config.toml
n_layer = 14
d_model = 192
n_head = 4
n_kv_head = 4
head_dim = 32
d_mlp = 512
vocab_size = 32000
activation = "swiglu"
norm = "rmsnorm"
norm_place = "pre"
norm_eps = 1e-05
positions = "rope"
rope_base = 10000.0
rope_fraction = 1.0
qk_norm = false
attn_scale = 0.177
bias = "none"
tie_embeddings = false
parallel_block = false
init = "trunc"
init_std_qkv = 0.0381
init_std_o = 0.00882
init_std_up = 0.0381
init_std_down = 0.00441
optimizer = "muon_variant"
lr = 0.0111
lr_mult_o = 4.0
beta1 = 0.93
lr_head = 0.0104
grad_clip = 1.0
warmup_steps = 200
schedule = "wsd"
decay_fraction = 0.889
decay_shape = "cos"
final_lr_fraction = 0.0
batch_tokens = 131072
seq_len = 512
doc_mask = true
z_loss = 1e-05
train_tokens = 831800000
steps = 6347
dataset = "wikipedia_en"
MLP neurons of a small language model. Each row is named by its layer, matrix (gate and up: input weights) and neuron, and shows model dimensions 64-159. Each number is 128 + 32 x the weight over its row's rms, rounded and kept within 0 to 255. Numbers have three digits each. A neuron's up and down rows have the sign that makes its largest values positive.
After each neuron's rows, "fires after" lists the tokens most often just before its 100 highest values on Wikipedia text that the model never trained on.

L9.gate268:089110131129159140092119081147149193072134100132077061090097108091125176119169121049117146125078141085164112121099088115139112098132103123088092111181132140104040172141107154109135155047134184165143157136059158138178098086129071147068137179133155144133146078154160148126163160144117099130
L9.up268:148124139132149147119123190104099165132162184166063139124120183100179115118104145147139119158104122151123143099141117130196125124100138155134112135093178133124152104138151122128145165105115074158124105135130135119102113158104111137130116181131151126103155114121181127192134180139209071107
fires after: "\n", " 0", " 0;"

L5.gate505:124153166140107087075076151127046168097096078149129131069123191120166174159112122167095111152107096131165096152124149076113126152147147152110147093077104134146136137129094112156168196153154177142113091135119123122084085161139192101095145060134127131126160110110122135096116141151187137090
L5.up505:139107149141179113094126116117177136065130142076138151129106186114106159146099133105136146209117138096093112147120192130131152164201124162093141073177092123107129147140117153132162119179144197128144136129174151175113097103104108100140062135115171140099167110099105124091116098163110157163
fires after: " |", " 0", " born", "\n", " /", "N"

L3.gate476:095078109089139120113122079122151128089111163150119100100191179133119171154081157095144118090138171131131107118164220128176155147158178088114101115193171110133093107102141167110120166131132160121100166167132197154085103125085072085114162138158074120093161111129111129134101189175155107191
L3.up476:144137092133150159159125125112160091105125188174129158127134174100130123163054106140159125129141173149107112076151155091188162139149154140167132147203128165176121122143100163125137139087135127165050129129142153137112114128161093046129079134092049186050107138123181141173109179157162096087
fires after: "\n", " Born"

L2.gate391:100119152118143175142114131167123120127091108081128116152169166153083143188083133182114100131142131099118065153140133072110163101117128153170113101183151058093123151125114081129083101110188110173176080129060156166168065172111186131139161136143078088087140167170155098095151117185109106188
L2.up391:155121146104165206123071180097111095137104154172106176095121146099050116105096076146164143115121147156096092145129108137109118070097127115138140040122174124132071154167160116113118148084148101109167152128101140114131069102168113105131146074091081140112135182104140130148115083130166173070
fires after: " |", "==", "|", ".", "-", "\n"

L8.gate128:151158159134108176120129107111140096109051146106116120097079105130114174162163172122151130162085094116148128165088120149134130186089214134192149133123122179147126134156066118132117047117121129141141186129191139130080090052168123065104093198149103137076119080136147148115137153112095136178
L8.up128:120127135126126141054103130144158121142103178190127124120121098178082083135118103098168136065119133158159122123163159117170114126162087166124124092126101097178125105120181071125149124103132040151189124137118108151117101105128131152161122160161121120106076172111168092179112105138161079159
fires after: ".", ";", "\n", ",", " He"

L5.gate362:098112092089076171102115099146186112139127106131127119120121115168113086171171175112125153053119147134086117150088112100154197155096157150172151135108114164142152106166144113105064100107136078080142140140169135095145149122118142116148176163127105077131118160085138028091088123165142125162
L5.up362:212116203125142145125081178135127135152106097104076129104169087158143135173136190153141110146143155134166125157144126132127118123116154171177124134142162162067125113098144117109091091133069125164157096095198165114054090063156128124104142139100125093091096125124111082123162175116095132144
fires after: ".", "\n", " "

L5.gate492:170161176090092124181155136103174111142090086139094094133194076105168118151147119152160114081088129164154114060099109127145157123096130101136114122108110055116122112136112127134113116085052137078148149171169186121125142120152162107135169169187103154135072116169108077118118113128092159148
L5.up492:156146088132099134092156126164148033198117125102154157116160122090127118122122114123083155111131132124148064135132127147129175098132123150135183099109097049126081168142166116136128158131072145121152154159140142118162154120164146111156149156139019118151115176162105105163133115171079086139
fires after: ",", " and", " that", ";"

L9.gate203:114136128096152110104105163138100119144139114090124125082137099132107142191107089152157109135098117119161069070118070137166161106113127134189098121119078110100198172158089171122125103148118116098165149116145146100159167112126172128111115159136106166076136083122181124117101128138115152152
L9.up203:081128121114169156169128156124165093087126151155129136098170169174165147123115113126153072119149148193093127115147130129126124152078134075177083105150107100065176140134147083171153111144115129179106156127152122155168115119111182141173117114148162137107074105089100110151090050103180113147
fires after: "\n", " |", ".", ","

L9.gate70:125126141126091092144122047144066093168124118146133073093068190120136112164137113147042148144159143141141130149139116051093077160158169154049119082100113118087177148160083102123150088107162117148169139162103104140112128182135171099137132084127069130172168124116093169095071153121107180182
L9.up70:112143101122204200152149039149140144110073154148105096093142160123129125127069081082154057190108151068167105115145090130159174129081131136122129154185111130141113136124146137107136162142121143148141150099105096070108137160118125120188089066102119190145147115107150161108157155179094160099
fires after: " |", " 1", " 2"

L2.gate433:136154076133183124152111087123130150163139145191136073116122114102164090109111124163110114068142121140116110144131107135110157115170154135111123090182081120097248122148072140170166134033092179131119143122110107087171153141082069159128100160162121132158153099130112124115207141111127167161
L2.up433:134162117132152119140101124124136130108134152173159036120173118104170148158109100128127104126131150149104149156115126143141118113140194128100145085255099100115165128139089152141143137062088150144095133112111087081148159148101124110138099161230136098141136097141133097111240147162149204142
fires after: " |", ";"

L6.gate176:039107108125104105123102101153149196145114132138101087096167170090117152184198157116124126082103157127147121171119122133119140141101152141125077123128105096125100082138174142062099157059155165160081141105186101171170144126087131145086127130163120178122177161076172093119155103143169151099
L6.up176:104113153119113176107130123108068138134105124088129122100180111096086174064190111154121142117124086135132113161170168149159113116108148121173097117143133087159070170168179157089087139083173135154154157120158099146108109040111112202130140153137068126130150147092131105149166115102148100162
fires after: "\n", " ", "-", " \""

L3.gate341:059050084109116121138101133199118180196110108169103188128147122143054094191173090108162052078144138160148168112119120129123168091172148137127131109083121137111100137172099142133142110097161150166080142130200078110163115135133083099044118093102121147166117104096140111121112164099084081173
L3.up341:182116088147152121165116107143079117162128111162064134100113136088155044123168067122122089109144100146166187193145101120046172141145081129102135126144161127166080118131080120100181093151154101117118144056130102076088155057059140119120169111159097124114108186138147105107143121113147154149
fires after: " ", " \"", " (", "-", " quant"